From a checkpoint of a small transformer trained on Wikipedia.
Size: 16 layers, width 160, MLP 448 SwiGLU.
Training: 267M tokens, 7509 steps.
MLP neurons of a small language model. Each row is named by its layer, matrix (gate and up: input weights) and neuron, and shows model dimensions 16-143. Each number is 128 + 24 x the weight over its row's rms, rounded and kept within 0 to 255. A neuron's up and down rows have the sign that makes its largest values positive.
After each neuron's rows, "fires in" lists the words (lower case) most often at its 100 highest values on Wikipedia text that the model never trained on.

L7.gate391 [111 142 149 122 114 150 137  96 122 142  79 114 174 111  74 115 124 155 120 171 156 130 102 136 115 132  93 105 180 154 159 150  69 124 138 163 132 111 119 169 113 114 131 134 115 119 137 132 132  97 106 114 112  95 132 111  70 135 133  90 132 126 172  89 144 174 109 156 141 141 130 182 121 152  73 127 132 115 160 108 137  81 153 149 106 161 112 101 128 148 130 136 159 126 117 147 120 136  94 134 127 143 121 116 119 151 131 134 156 105 135 158 169 124 142 147 133 106 141 146 130 154 143  88 112 147 128 101]
L7.up391 [142 147 131 136 112 139 142 107 135 136 108  62 139 111  93 128  97 139 112 144 126 101 130 151 149 138 178 159 144 108  92 111 104 135 132 178 117 116  68 140 137 144 176 128  79 101 117 119 154 156 128 132 103 152 146 108 131 143 145 140 108 160  96 132 129  85 160 106 131 130 165 116 119 111 118 128 158 137 110  93 137 136 128 148 138 185 112 102 146 128  88 104 131 113 111 161 132 124 124 144 100 148 113 106 132 160 108 149 124 174 155 135 100 156 142  86 122 170 152 127 108  89  95 124 148  80 131 130]
fires in: "of", "candidate", "awards", "award", "nominated", "military"

L7.gate186 [173 129 145 130 150 132 147  99 104  45 157 131 163 115 121 183 115 112 151 124 131 133 119 114 128 150 160 132 114 109 171 143 149 140 118 151 148 115 126 170  74  65 150 113 134 146 138 124 120  77 120 100 126 151 159 135 116 123 126 130 143 101 147 143 161  99 136 158 130  99 111  99 107 125 147 170 127 139  93 103 122 163  99  86 153 114 126 137 120 167  97 135 124 102 136 136 134 144  77 120 134 123 174 120 130 146 134  89 140 129 177 126 143  96 114 173 110 147 114 102 102 105 143 112 144 127 151 119]
L7.up186 [ 86 103 110  82 159 196 152 131 115 154 103 110 129 186 130 106 109 139 150 138 118 166 131 145 144 119 131 121 132 133 170 171 129 114 130 135 105 151 146 165  93 151  76 125  88 133  96 140 151 100 154 188  91 128 117 159 130 125 130 149 139 119 152 134 112 140 124 178 144 139 113 160 127 129 108 154 109 134 187 122 130 169 137 111 168 168 125 114 129 119 101 124 137  89 148 119 164 163 119  81 144 135  99 126 137 100 141 146 113 113 115  94 126 142  92 119 112 137 121 118 116  86 108 122  97 119 125 129]
fires in: "of", "many", "most", "other", "these", "others"

L4.gate92 [104  90 117 133 130 179  94 113 120 132 137 139 139 131 102 142 144 106 162 121 130 150  79 159 144 114 145 163 136 120 116 118 122 100 147 160 150  71 114 136 142 109 128  99  91 160 142 149 150 149 109 152 152 108 104 121  87 142 141 141 140 121 144 109 119 129 137 137 149 126 131 137 137 133 148 187 139 127  73 140  99 113 108 159 127 122 138 111 120 146 115 183 153 121 203 111 121  96 142 108 136 114 169 151 119 114 108 102 134 140  93 124  73 175  96 153 163 150  79 151 103 147 148 115 106 156 111  96]
L4.up92 [176 129 169 109 122 124 122 127 134 105 101 132 160 135  80 139 123  88  94 133 152 127 142 157 110 145 120 120 146 191 111 153 141 110 121 117  49 164 142  65  94 155 119 132 135 147 105 104 125  81 147 115 152 127 160  83 137 113 125 121 139 154  86 120  87 142 143 128 108 127 159 123 124 102 106 171 141 145 154 162 121 164 132 157 118 106 125 107 140 133 101 129 147 104 134 129 115 133 112 139 137 120  86  69  98 109 118 152 150 118 123 119 107 125 115 162 101 156 111 160 148  95 156 124 124 136 132 150]
fires in: "her", "his", "their"

L3.gate435 [102 108 123 148  95 102 135 129 122 162 105 140 186 126 140 152 101 127 163 129 124  92 119 135 128 135 157 142 142 146 168  91 138 157 162 147 108 120 167 113 130 101  74 152 139 132 209 156 144 119 124 143  97  87 131 115 152 128 105 142 165  92 111 100 121 131 175 148 155 117 133 120 135 137 103 115 111 100 107  96 138 147 128 141 166 120 156 158 156 106 112 101 135 157 136 110 124 137 116 132 133 130 156 155 120 156 187 162 140 105 145 176 165 131 146 163 106 110 145 167 158 105 132 145 146 142 155 105]
L3.up435 [165 130 139 166 115 163 144  62 103 112 125 118 147 131 107 174 126 146 142  84 125 154 147 119 146 133 108 193 109 123 110 134 119 133 167  92 132 151 159 154 130 130  96 148 138 113 126 118  90 118 113 135  95 144 111 148 106 150 144 125 127 152 131 121 121 141  93 177 164 157 124  99 119 159 133 134 139 113 148 120 146 128  98 127 166 144 143  91 156 130 128 153 145 162 116 128 116 110 156 157 136 159 173 112 145  92 142 157 148 100  75 144 151 162 104 120 124 127 133 155 145 148 111 166 152 113 135 122]
fires in: "there", "place", "role", "dallas", "goals", "critics"

L12.gate111 [134 140 119 170 116 143 122 179 127 117  81 152 126 126 108 109 126 149  89 186 145  95  85 134 122 173 158 122 164 128 142 161 127 112 151  99 147 120 136 139 120 170 125 106  63 117 152 158 122 107  74 136 173 161 145 133 138 133 126 129 137 168 148 102 141 127 163 146 185 118 124 146 118 150 138 108  97 127 133 101 133 110 123 147 170 133 136 147 136 119 124  87  99 143 157 130 135  98 140 107 153 105 140 157 145 152 137 172 165  93 136 129 104 139 136 136 143 122 123 151 120 103 135 154 109 165 143  87]
L12.up111 [138 158 122 133 132 145 109 120  81 101 109 173 104  87 155 154 151 134 144 127 116 142 142 159 103 132 139 123 127 149 110 118 150 122 183 196 134 153 168 140 144 105 132 113 181 119 132 146 119 119 148 137 163 122 154 128 152 138 165 103 135  85  81 132 145 176 156 153  98 134 170 109 125 109  93 126 114 116 144 179 101 179 146 120 110 115 105 135 133 124 147 121 163 103 141 150 112 163 180 116 137 144 140  97 144 117 123 107  91 170 122 155 141 137 171 108 147 157 155 132  94 142 130 163 106 112 154 137]
fires in: "named", "became", "former", "appointed", "built", "as"

L9.gate241 [102 137 155 141 147 114 151 140 131 145 120 100 104 150 148 114 127 139 172 130 153 124 162 152  93 126 122 115 113 143  78 147 116 121 147 148 177  60  76 123 134 110 115 105 101 100 124 128 146 153  87  79 112 125 118 134 113 119 119  89 119 120 116 138  81 140 137  94 151 137 102 158 115 115 137 168  79 136 141 104 100 137 169 128 110 135 158 144 130 166 137 166 147 127 138 122 100 146 152 158 114  71 145 146 110 126 105 203 132 144 132 112 128 163 134 115  72 161 122 132 154 144 116 168 110 125 122 109]
L9.up241 [146 133  70 115  83  95 125 131 104 141 174 108 168 114 134 142 136 139 160 143 133 117 125  93  96 143 131 111 143 113 121 144 138 166 112 153 129  99 102 109 146 132  89 122 131 102 108  87 101 132 114 154 139 133 208 148 118 117 131 109 109 122 121 126 125  92 172 140 150 132  90 108 111  77 115 120 106 163 114 137 110  92 146 137 140 138 180 170 140 136 137 127 135 110 169 112 116 141 129 121 140 140 113 170 131 128 141 133 139 164 127 107 118 142 115 120 120 162  99 131 124 155 116 142 123 119 157 125]
fires in: "october", "may", "california", "december", "november", "march"

L7.gate111 [117 133  95  98 103 162 130  87 146 131 138 144 143  99 114 154  99 106 128 159 105 132 160 116  94  96 190 155 123 149 144 144 145 142 124 141 172 133 110 138 142 135 144 113 122 126 122 118 160 134 129 105 141 178 153  92 135 102 155 132 133 114 113 106 155 105 145 143 136 106 120 119 107 154 122 135 114  82 128 165 111 124 107 111 159 137 150 130  88 207 133 160 116 163 106 103 154 148  91 115 136 156 140 141 136 130 144 131 190 125 107 121 120 116 123 129 131  77 187 113 119 146 129 143 128 124 156 146]
L7.up111 [109 139 143 134 125 139 152 141 140  88 128 115 113 160 147 163 146 135 153 148 155 147 160 132 110 165 147  96 115 120 106 125 121 110 116 133 124  95  94 139 127 135 142 106 118 114 120 113 132 140 123 110 110 161 163 154 128 121  75 161 151 142 105 114 116 139 109 109 109  80 137 127 103 152 116 107  78 141 126 135 160  96 119 119 131 149 112 126  91 138 104 138 134 121 120  73 155 144  91 146 115 123 134 121 126 176 145  73 117  90 143 126 135 123 107 160  56 128 107 144 150  96 118 143 136 113 182 119]
fires in: "be", "been"

L4.gate11 [171 140 110 151 139 131 140 142 133 111 124 127 144 112 114 128 146 114 114 154 102  83 109 144 148 165 163 129 186 171 150 132 132 167 150 142 134 113 169 136 133  93 146 132 113 137 112 130 173 127 126 117  87 102 145 130  92 108 100 117 146  85 134  88 133 169  82 169 129 128 157 123 129 181 175 111 122 145 152 122  96 161  92 132 132 193 159  93 117 163 154 104 142 115 114 124 138 123 132 127  91 122 128 157 110 138 141 136 117 119 123 128 159 103 190 118 143 100 143 151 147 134 117 127 123 117 126 106]
L4.up11 [133 115 118 112 136 128 109 186 110  92 151 122 122 143 148 122 134  96 106 169 107 105  71 112 100 104 105 132 129 106 121 116  88 106 123 119 135 112 119 135 123 143 101 146  92 121 136  94 152 114 127  97 176 175  87 126 103 176 117 132 151 104 118  95 128 109 135 111 104  87 158 139 101 128 116 129 104 154 137 134 130  97 142  94 131 121  72 132 125 121 144  79 114  76 118 161 109  97 132 110 129 107 135 135 114 138 161 138 159 134 100 151 153 114 110 121 170 159 113 150 165 140 106 119  91 138 118 164]
fires in: "made", "governor", "support", "market", "making"

L12.gate192 [163 121  96 154 132 176 135 119 142 139 117 146 154 184 130 143 132 130 162 142 122 114 147 137 136 110 107 120 126 142  93 114 118 125 157 141 107 130 130  99  96 119 102 132  65 159 134 131 145 111  95  96 140  83 116 173 114 133 118 116 102 159 101 147 132 180 152 137 170 149 107 123  98 182 168 161 139 137 102 128 128 132 138 148 114 120 132 157  91 132 131 119 103 159 158 152 140 137  93 150 157  98 105 149 121 145 134 117 142 135 112 101 115 134 100 202 172 138 185 140 124 127 109 114 159 182 157 124]
L12.up192 [150 128 101 110 146 149 138 114 189 122 123  99 134 136 103 138 140 117 134 142 104 142 153 141 132 166 113 101 140 119 140 118 102 174 150  90 149 153 122 159 106 148  71 146 115 122 148 159  85 129 139 139 195 109 163 164 105 115 120 103 117 139 139 119 107 105 140 149 151 155  96 145 157 120 134 115 129 140 149 159 125 125  96 149 154 140 180 144 115 151  94 120 115  97  89  93 128 142 109 151 133 116 131 127 138 160 116 124  84 135 112 176 125 132 104 125 139 161 150 144 144 161 115 101 158  84 150 117]
fires in: "some", "most", "more", "other", "many", "any"

L4.gate163 [123 142 118 132 138 164 146 139 145 144 113 135 141 145 106 132  75  99 114 120 108 113 131 151 112 142 149 154 132 150 114 131 106 105 120 121 125 124 140 199 147 190 103 148 152 148 134 124 103 123 143 153 125 129 145 134 123 108 155  88 134 135  87 165 169 129 164 127  80  93 127 149 134  96 122  99 121 164 106 136 121 101 140 145 132 135  69 149 133 148 148  90 113 119  82 130 117 143 173 166 109  97 143 110 156 114 144 117 131 142 111  95 138 122 131 138 172 124  72  96 127 142 109 164 105  90 107 117]
L4.up163 [101 149 148 111 113 151 113 150 130 113 112 138  95 120 138 162  97 109 115 124 140 143 131 112 123 102 111 110  65 101 191 103 114 167 124 118 156 172 128 159 146 169 192 124 153  74 125 127 107 141 113  97  82 140 142 119  96 161 201 108  82 143 185 110 114 107 125 137  93 159 114 125 124 123 123 120 158 134 105 144 128 130 127 136 140 162 134 103 128 134 125 130 138 135  87 129 175 139 107 113 129 118 163 143 168  99 140  87 128 134 147 171 110 155 143 120 126 116 144 101 117 176 159 146 117 157 152 155]
fires in: "national", "former", "original", "central", "main", "new"

L10.gate312 [144 103 150 130 110 112 160 113 113 142 106 126 125 139 143  87 116  85  92 139 165 131 115 106 157 143 136 137 162 140  87 126 135  90 132 105 142 135  79 139 159 155 130  96 161  93 130 129 173 118  90  89 132 129 165 148 139 151 160 102  86 118 150 129 167 147 135 144 182 124 120 139 118 111 142 161  77 119 154 103 150 127 142 175 168 110 126 115 138 143 100 129 127  99 131 105 156 130 140 100  87 107 181 160  74 110 132  96 101 149 116 149 108 116 164 124 136 104 140 142 132 119 133 135 146 110 160 147]
L10.up312 [141  98 126 108 142 139 146 103 125 160  91 123 133 159 140  95 148 129 106 120 162 117 123 139 141 117 112 109 132 151  72 135 177  84 136 125 113 141 134 114 122  94 134 111 159 123 108 148 122 149 123 111 157 115 176 139  89 166 170 139 122 117 127 150 171 113 113 137 127 161 113 155 137  94 122 155  88 161 114  88 132 171 108 145 138 123 102 106  70 109 147  99 106 126 142 122 142 143 182 115 141 117 149 135 123 138 118 116 146 141 137 131 116 125 132  83 133 143  95 128 156 115 116 130 133 137 187 119]
fires in: "united", "us", "0", "usa", "eest"

L10.gate210 [124 109  97 150  87 145 134 103 118 105 116 175 156 125 148 130 143 145 127 142 101 129 130 108 127 128 154 136 143 117 145 127  90 107 255  97 104 110 121 119 132 117 123 125  94 135 162 116 163 114 152  97 151 144 149 119 157 142 160 106 139 117 161 120  92 136 134 136 119 123 142 137 139 130 140 147  99 131 112 105 111 101 151 142 191 158 132 113 133 142 152 141 112 128 116 111 143 128 119 130 146  78 148 141 108  97 136 175 120 107 126 145 132 164 146 134 141 135 149 143 133 135 126 118 100 114 147  85]
L10.up210 [119 103 109 148 126  98 122  98  93 105 130 141 123 124 119 171 134 184 167  83 156 133 110 104 147 103 135  91 131 130 168 137 138 117 166 106  51 150 144 115 126  95 139 110 113  94 177  96 137 112 165  91 143 124 114 146 159 119 164 104 111 162 117 118  91 109 111 134 116 154 105 102 160 117 120 138 109 122 137 118 148 107 139  93 163 133  77  94 120 129 116 119 140 149 141 125 124 117 150 127 162 131 111 110 148 116 121 165 134 144  78 116 152 155 141 117 117 119 163 152 148 138 172  95 153 140 149 141]
fires in: "became", "as", "considered", "did", "becomes", "become"

L11.gate374 [156 126 157 185 124 138 123 101 152 112 151 103 126  98 153 161 131 111  91 131 143  68 143 102 113 106 109 148 178 144 140 109  95 139 148 138 101 115 134 121  92  97  89 167 120 124 179 136 123 108  90 154 100 140 117 125 138 140 170 128 120 118 122 109 132 146 109 122 164 118 152 125 119 146 126 152 162  82 120 123 125 112 161 135 119 142 120 150 173 154 136 114  99 111 134 123 116 124 107  75 128  72 148 114 135 108 144 158 157 102  97 131 175 106 136 139 145 120 190 114 162 143 120 103  95 161 155 118]
L11.up374 [148 166 156 106 131 114  78 167  96 120 139 162  80 147 115 142 137 107 123 144 136 103 161 158 118 105 138 156 124 160 144 109 142 157 128 157 124 124  83 128 118 121 116 117 143 151 126 144 134 130  76 133 101 135 175 135 160 131 121 138  96 108 157  93 114 103 117 139 151 119 115 153 112 129 114  88 138 130 103 126 121 122 129 116 120 106 168 158 121 156 124  85 134 152 120 201  92 174 104 188 105 121 156 148  92 156 128 128 161 153 180 121 120 102 137 118 123 100 127 174 109 100  99 130 125 154 151 130]
fires in: "about", "over", "around", "than", "robert"

L11.gate340 [131 133 145 162 123 166 102 100 129 109 165 108 133 157 140 114 116 129 106 113 133 126  77  65 108 100 124 136 132 153 194 124 114 157 142 133 103 133 138  96 146 161 146 157  87 123 151 115 136 135 167 144 115 127 145  83 125 160 164  50  98 136 136 195 103  87 139 125 123 164 130 139 150 150 151 133 132 142 130 119 149 124 131  94 191 137  98 122 131 183 124 148  98 110 116 133 118 140 121 153 139  75 146 126 135 113 115 136 176 124 142 148 163 136 150 107 141 155 137 142 140  84 171 162 157 103 147 132]
L11.up340 [184 119  98 123 123 138 118 133 136 116 140 102 109 168 115 142 144 126 115 165 108 133  95 129  91 151 166 109  77 119 114 139 150 168 126 139  92 142 131 102 141 148 137 122 125  79 150 146  97  88 147 129 138  99 127 112 126 174 108 165 123 171 129 136 135 157  90 109 150 111  86 152 116 129 133  92 115 125 115 145 130 120 168 115 140 139 107 118 102 146 121 107 135 107 154 139 122 145 120 177 113 166 103  96 143 146 115 165 131 116 131 138 169 117 116 147 111 151 173 132 107 154 122 125 105 120 210 118]
fires in: "of", "at"

L10.gate58 [ 97 103 107 123 109 162 128 123 139 142 113 146 139 162 145 116  99  95 124 151  98 113 132  82 142 165 132 130 129 145  96 107 114 102 134 132 119  96 158 118 143 121  87 146  91 133 107 189 177 154 127 103 149 171  99 126  96 142 132 142 124 130 120 141 115 110 124  82 126 125 122 117 112 127 158 128 119 164 108 101 139 122 160  86 113 143 121 138  62 102 106 167 165 150 157  92 127 111 172 156 121 150 117 158 115 134 117 111 160  85 125 171 118 102 159 141  82 127 132 146 104 146 126 178 122 100 127 117]
L10.up58 [137 158 101 154 144 126 129 109 138 120 177 146 140 107 107 117 156 152 127 138  78 153 127 148 135 109 156 102 151 125 127 117 181 107  96 137 131 132 139 135 152 121 165 146 123 158 143 137 108 152 106 139 146  73  91 157 135  71 108 139 120 125 110 156 127 131 106 158  95 142 156 155 118 142  74 123 150 150 143 167 146 102 148 138 106 107  88 152 174 148 129  84 125 117 121 129 129  90 126 142 106 107  91 165  82 127 109 133 133 154 177 137  78 154 111 140 122 112 143 175 128 144 150 115 123 144 125 101]
fires in: "with", "by", "helped", "asked", "led", "help"

L13.gate33 [128 129 161 131 116 117  99  91 111  91 119 113 133 140  96 130  79 107  88 132 147  91 113 130 150 120  80 121 102 118 123 131 111 143 179 118  90 129 138 130 132 120 156 160  98 102 136 134  99 105  73 112 131 134 119 105 130 154 161 129 106 102 122 136 127 131  97 162 165 153 121 132 113 155 126 113 149 100 106 135 129 110  90  93 111 146 163 147 151 130  98 114 111 115 127 106 126 139 133 124  72 134 100 139 141 177 122 142 131  96 115 199 160 168 142 151  94 123 154 140 145 154 143 132 120 163 127 148]
L13.up33 [143  94 162 121 150 135  87 102 150 127 139 157 157 154  99 144 159 145  96 127 151 113 138  82 162 137 141 120 143 131 124 117 108 116 136 150 142 148 118  93 145 113 109  94  71 135 142 108  74 150 113 100 117 147 112 120 135 131 169 127 136 126 162 128 134 114  78 129 136 111 138 153 109 119 118 140 147 158  99 107  97 123 128 134 119 107 125  87 110  90 120 115 155  81  83 115 146  85 130 139 137 115 133 137 194 120 128 107 138 160 115 148 132 116 173 143 139 155  94 178 155 181 163 140 138 177 155 163]
fires in: "of", "over", "about", "than", "and"

L4.gate386 [102 112 115 120 113 114 109 146 134 112 104 110 113 176 139 115 133 169 124 153 166 184 109 157 169 116 108 111  84 130 153 101 115  63 149 100 112 106 124 153 163 141 133  95 129 145 113 146 136 130 113 151 122 144 144 133 154 149 121 113 161 166 158 133 112 111 156 114 160 105 127 158 116 114  85 152 123 143  96 103 168  95 184 125 149  77  98 128 120 151 103 135 133  91 151 114 141  94 146 136 108 140 139 135 126 179  95 116 130 145 138 164 159 127 166 144 154  97 156 171 122 112 122  93 109 120 103 133]
L4.up386 [126 115 111 118 143 119 126 103 136 113 114 110 106 144 145 143 147 141 108 145 111 108  91 141 118 145 150  96 165 106 137 124 124 166 130 131 128 137  91 112 128 141 147 137  92  87 164 153 118 131 150 119 192 127 158  76 112 140 122 160 153 127 116 124 137 138 101 110 139 184 145 157 135 107 127 155 109 136 120  61 128 159 133 155 152 108 122 155 115 108  98 139 126  88 105 170 119 157 106 141 138 121  83  92 146 128 104  98 150  90  96 140  99 117 120 182 130 141 154 157 116 104 104 145 138 144 147 122]
fires in: "0", "guitar"

L12.gate171 [119 130 122 186  62 170 147 114 187 100 140 121 130 106 126 126 107 125 113 120 125 128 187 114 129 170 105 109 153 120 161  91 108 135 135 109  90 137 147 120 165 144  94 150  81 130 165 144 121 149 168  68 149 129 116 125  75 146 113 106 118 107 113 133 139 130 127 104 123 123 134 119 135 104 144 125 133 183 103 152 119 131 105 175 107 149 144 123 123 108 119 109 158 111 134 167 151 114 132 129  84 114 136 122 106 129 142 143 163 158 150 137 138 122  98 159 152 136 185 140 154 150 147 161 115 106 186 106]
L12.up171 [144 133 102 137 117 115 122 116 136 114  86 154 146  88 114 136  82 116 129 132 127 149 114 122 127 123 129 123 132 132 145 139 125 109 126 149 106 107 126 123 145 151 119 140 102 161 167 167 119 128 108 111 188 167 130 124 164  97 164 125 164 157 116 176  88 102 165 146 128 158 173 134 112 120 141 113 162 129 108 157  99 191  96 156 129 105 131 162  84 161  98 133 133 125 151 172 114 128  70 120 164  78 130 142  92 175 171  80 142 122 121 126 136 113 113 103 155 103 140 134 152  88 125 105 147  93 155 137]
fires in: "one", "each", "some", "no", "any", "see"

L4.gate408 [103  81 111 121 161 144 171 102 113 142 136 113 117 135 104 123 121 117  98 178 127 141 134 111 142 141 130 124 176 144 154 158 130 105 137 135 137 156 145 138 120 105 140 141 137 174 145 130 102 128 111 132 104  95 143 114  97 128 134 166 124 144 153 110 133 123 115 103 148 141 113 149 161 157 171 150 120 102 125 117 141 116 177 176 114 120  95 151 117  84 135 144 103 127 139 154 137 146  87 110 105 159 166  80  79 108 107  74 119 135 137 162 165 125  91 141 170 137 140 104 122 138 125 107  93 207  63 121]
L4.up408 [163 129  84 119 100 107 110 167 111 143  92 136 144 123 134 108 144  92 131 175  74 111 146 145 130 113  92  91 170 129 159 129 119 110 162 127 126 123 176 127 143 150 109 121 122 147 104 135 158 132  71 145 132  86 144  87 138 132 170 143 127 118  98 146 122 130 129 130 107 167 138 121 149 119 152 160 147  74 150 150  89  88 111 158 114 154 148 146 146 131  85 131  99 123 127 117  88  98 169 155 129 133 132  94 143 109 115 100 137 205 119 152 115 122 110 116 123 129 127 106 149 130 125 122 140 132 115 114]
fires in: "its", "national", "their", "chief", "his"

L10.gate27 [135 105 143 150 101 129 133  85 172  81  96 121 145 120 147 127 131 118  90 160 154 152 139 164 123 112 125 191 160 154 137 135 132 117 149 134 149 131  90 151 172 127 125  96 107 136 125 128 131 112  86 109 120 136 127  97 103 124 151  93 112 137 135 131 121 110 178  80 104 161 153 115 107 172 187 136 142 129 100 174 102 152 125 127 117 137 108 109 177 125 136 107 105 115  93 160 151 121 144 118 126 108 121 123 113 136 111 140 115 117 102 154 141 150 105 137 153 119 138 117 153 150 121 139  82 160  97  77]
L10.up27 [178 117 132 121  96 160 117 131 127 109  94 144 166 109 180 168 117 147 104 137 159 173 147 139 133 147 113 139  86 134 159 133 118  93 124 157 124 115 107 148 163 143 161 142 120 139 138 138 123 108 114 132 117 157 149 125 107 162 140 132 106 171 140 124 212 130 139 150  70 124 115 119  78 123 143 172 125 167 135 117 130 109 125 118 123 108 110 114 122 148 130 131 101 123 124 153 129 165 150 107 122 122 126 144 172 159 141 153 116 116  93 139 119 159  78 147 140 113 126 119 149 167 174 144 112 153 125 114]
fires in: "national", "general", "other", "s", "mineral", "main"

L3.gate219 [164 112 173 102 122 109 116  82 121 126 124 152 144  75 114 123 131 127 136 172 135 114 141 102 169 144 134 186 155 126 159 140  89 118 152 131  92 140 127 134  95 147 102 143  77 116 153 148 125  88 141 117 112 120 153 164 105 132 130 115 132 133 137 118 101 122 120 164 107  80 103 127 159 101 107  95 113 137  63 135 144 180 136 125 146 125  74  96 123 161 124 134 144  84 100 166 114 142 113 138 126 135 120 129 118  99 109  97 117 141 119 162 138 121 134 117 133 110 134 121 100  80 146 112 100 128 132 135]
L3.up219 [ 96 105 150 119 146 175 146 154 133 142 143  73  84 118 126 202 164 116 166 127 129 135 121 144 152 102 162 142 127 140  98 178 116 160 152 160 179 134 119 144 124 121 131 147 144  88 147 128 145 152 141 127 129 148 108 119 130 101 122 168 139 139 145 158 123 119 154 128 128 129  90 151 137 155 136 121 132 121 139  97 128 167 163 168 184 126 131 140 123 135 137 138 144 122 111 155 122 119 114 120 125 152 103 100 132 124  90 156  84 150 167 129 140 164 159 124 115 158 148 133 181 173  99 140 158  71 137 123]
fires in: "were", "of"

L3.gate260 [175  69 167 138 120 153 150  81 141 149 104 134 117 119 119 127 111 124 126 135  88  98 122 148 152 133 134 141 152 103 124 132 115 146 182 142 123 121 145 136 130 148  98 118 120 106 148 135 157 130 125 125 116 138 128 149 103 140 136 105 139 111 138 152 113 149 105 127 114 134 176 153 157 132 114 100 108 115 120 108 150 122 143 109 146 157 123  88 105 124 116 167 180 125  98 128 106 110 136 124 165  71 173 136 102 142 123 134 118 167 149 109 129 118 147 101 148  99  76 176 157 143 153 172 156 111 133 143]
L3.up260 [196 167 152 146 125 109  84 104  86  91 128 134 108 112 101 146 143 132 136 142  98 124 126 149 123 162 129 133  87 122 142 152 151 109 136  85 136 150 120  70 150  92 125 140 127 122 116 106 156  90 178 129 147 136 100 129 106 156 119 151 151 155 131 163 138 118 117 157 118 148 170 122 115 146 175 148 116 131 103 109 134 166 149  90 148  91  75 104 141 134 141 128 153 138 108 168 117 137 140 117 103 134 125 132 160 130  91 121 126 135 120 167  70 138 139 121 124 144 110 120 108 171 114 143 177 129 158 120]
fires in: "during", "following", "of", "within", "oklahoma", "after"

L8.gate273 [111 124 126 137 122  92 151 119 121 121 126 137 107 153 166 132 143 141  83 149 118 103 123 137 111 125  96 175 117 140 117 124 155 134 185 147  93  74 130  90 116  91 145 114  91 134 131 163 198 116 100 140 107  89 156 145 121 158 144 128 162 106  95  62 139 131 121 100 118 151 133 121 120 136 102 148  99 136 138  58 175 153 137  99 141 143 145 173 140 133 146 148  99 133 109 105 125 165 148 134 110 104 110 181 131 166 143 160 153 107 129 120 130 142 150 166 114 130  99 103 147 163 111 118 137 133 154  96]
L8.up273 [144 151 146  82 107 135 145  93 102 120 157 163 143 142 167 151 133 149 113  83 168  81 140 138  92 135 105 133 131 107 144 148 131 137 150 159 133 145 139 124 154 113 132 170 183 114 100 153 178 164 114 142  86 111 171 102 144 149  58 151 112 101 128 137  81 115 119 125 125 104 148 173  71 176 141 142 142 127 145 112 118 127 134 126 114  95 133 122 129 121 115 142 153 130 105 153 144 189 144 128  95 127 140 113 134 108 125 137  81 145 140  84 159 102 126 105  89 167 123 114 131 131  92 126 139 156 117 107]
fires in: "january", "october", "march", "february", "november", "december"

L3.gate171 [128 158 152 133 145 107 129  81  98 120 142 112 113 144 159 156 128 141 150 131 122  95 110 125  96 180 183 158 145 178 133 114 120 157 193 131 118 139 141 118 152 192  97 134 109  92 118 113 137 136 156  78 104  99 152 141  91 137 147 157 100 133 129 103 131 139 108 151 159 108 102 132 170 172 129 145  87  97 108 121 111 135 148 125 113 127 127 110 137 187 132 101 155 113 140  84 104 127  90 138 139 112 164 165 161 114 148 126 114 144 127 136 129 150 100 144 143 154 109 139 119 142 141 147 127 142 104 134]
L3.up171 [130 143 142 138 103 118 166  89 131 137 127 127 108 124 134 130 118 116 182 147 174  93  85 151 117 144 150 156 162 119 129 107 139 109 116 124  86 131 110 147 171 119 124 115 158 119 161 150 149 134 117 156 126 118 110 141 123 168 159  92 114 155 154 147 143 147  93 135 110 115 130 164 141 135 136 114 117 100 135 156 154 142 146 127 117 130 143 110 124 135 123 104  81 165 147 120 170 138 101 168 157 112  97 105 157 163 111 152 162 127 116 186 168 114 135  98 120  96 120 134 126 127 145 168 119 136 150 122]
fires in: "years", "of", "detroit", "year", "meet"

L7.gate128 [133 101 115 147 122 130 123  87 141 141 165 144 131 114 147 121 150 148 116 175 132  79  89 109 160 173 131 142 125 145 143 143  90 128 155  56 125 144 122 112 160 127 105 134  93  98 121 138 148 109 114 117 140  76 120 165 117  97  98 136 157 138 120  91 105 126 167 174 119  90 146  97 110 155 102 152 114 118 110 121 100 145 141 148 128 122  92  91  79 131 130  96 188 142 153 115 111 146 122 153  98 130 121 147 118 131 132 128 130 139 156 167 161 149 162 115 123 188 138 149 134 147 140 151 117 104 140 147]
L7.up128 [113 157 109 139 119 126 137 123 118 137 114 186  96  84 142 149 143  81 141 155 185 104 200 132 125 136  89 123 102 129 124 105 140 121 140 156 133 111 136 133 109 109 136  98  99  92 118  95 130 128 127 137 206 125 118 111 137 117  98 107 180 117 109 158 124 168 116 133 131 136 136 143 144 123  90 148 133 102 189  95 154 107 153 116 107 100 136 121 108 130  94 141 191 118 151 127 142  98 138  90 158 148 152 143 111 121 165 106 118 107 102 107 152 111 102 114 118 105 138 136 148 139 124 137  86 136 100 114]
fires in: "made", "named", "became", "took", "making"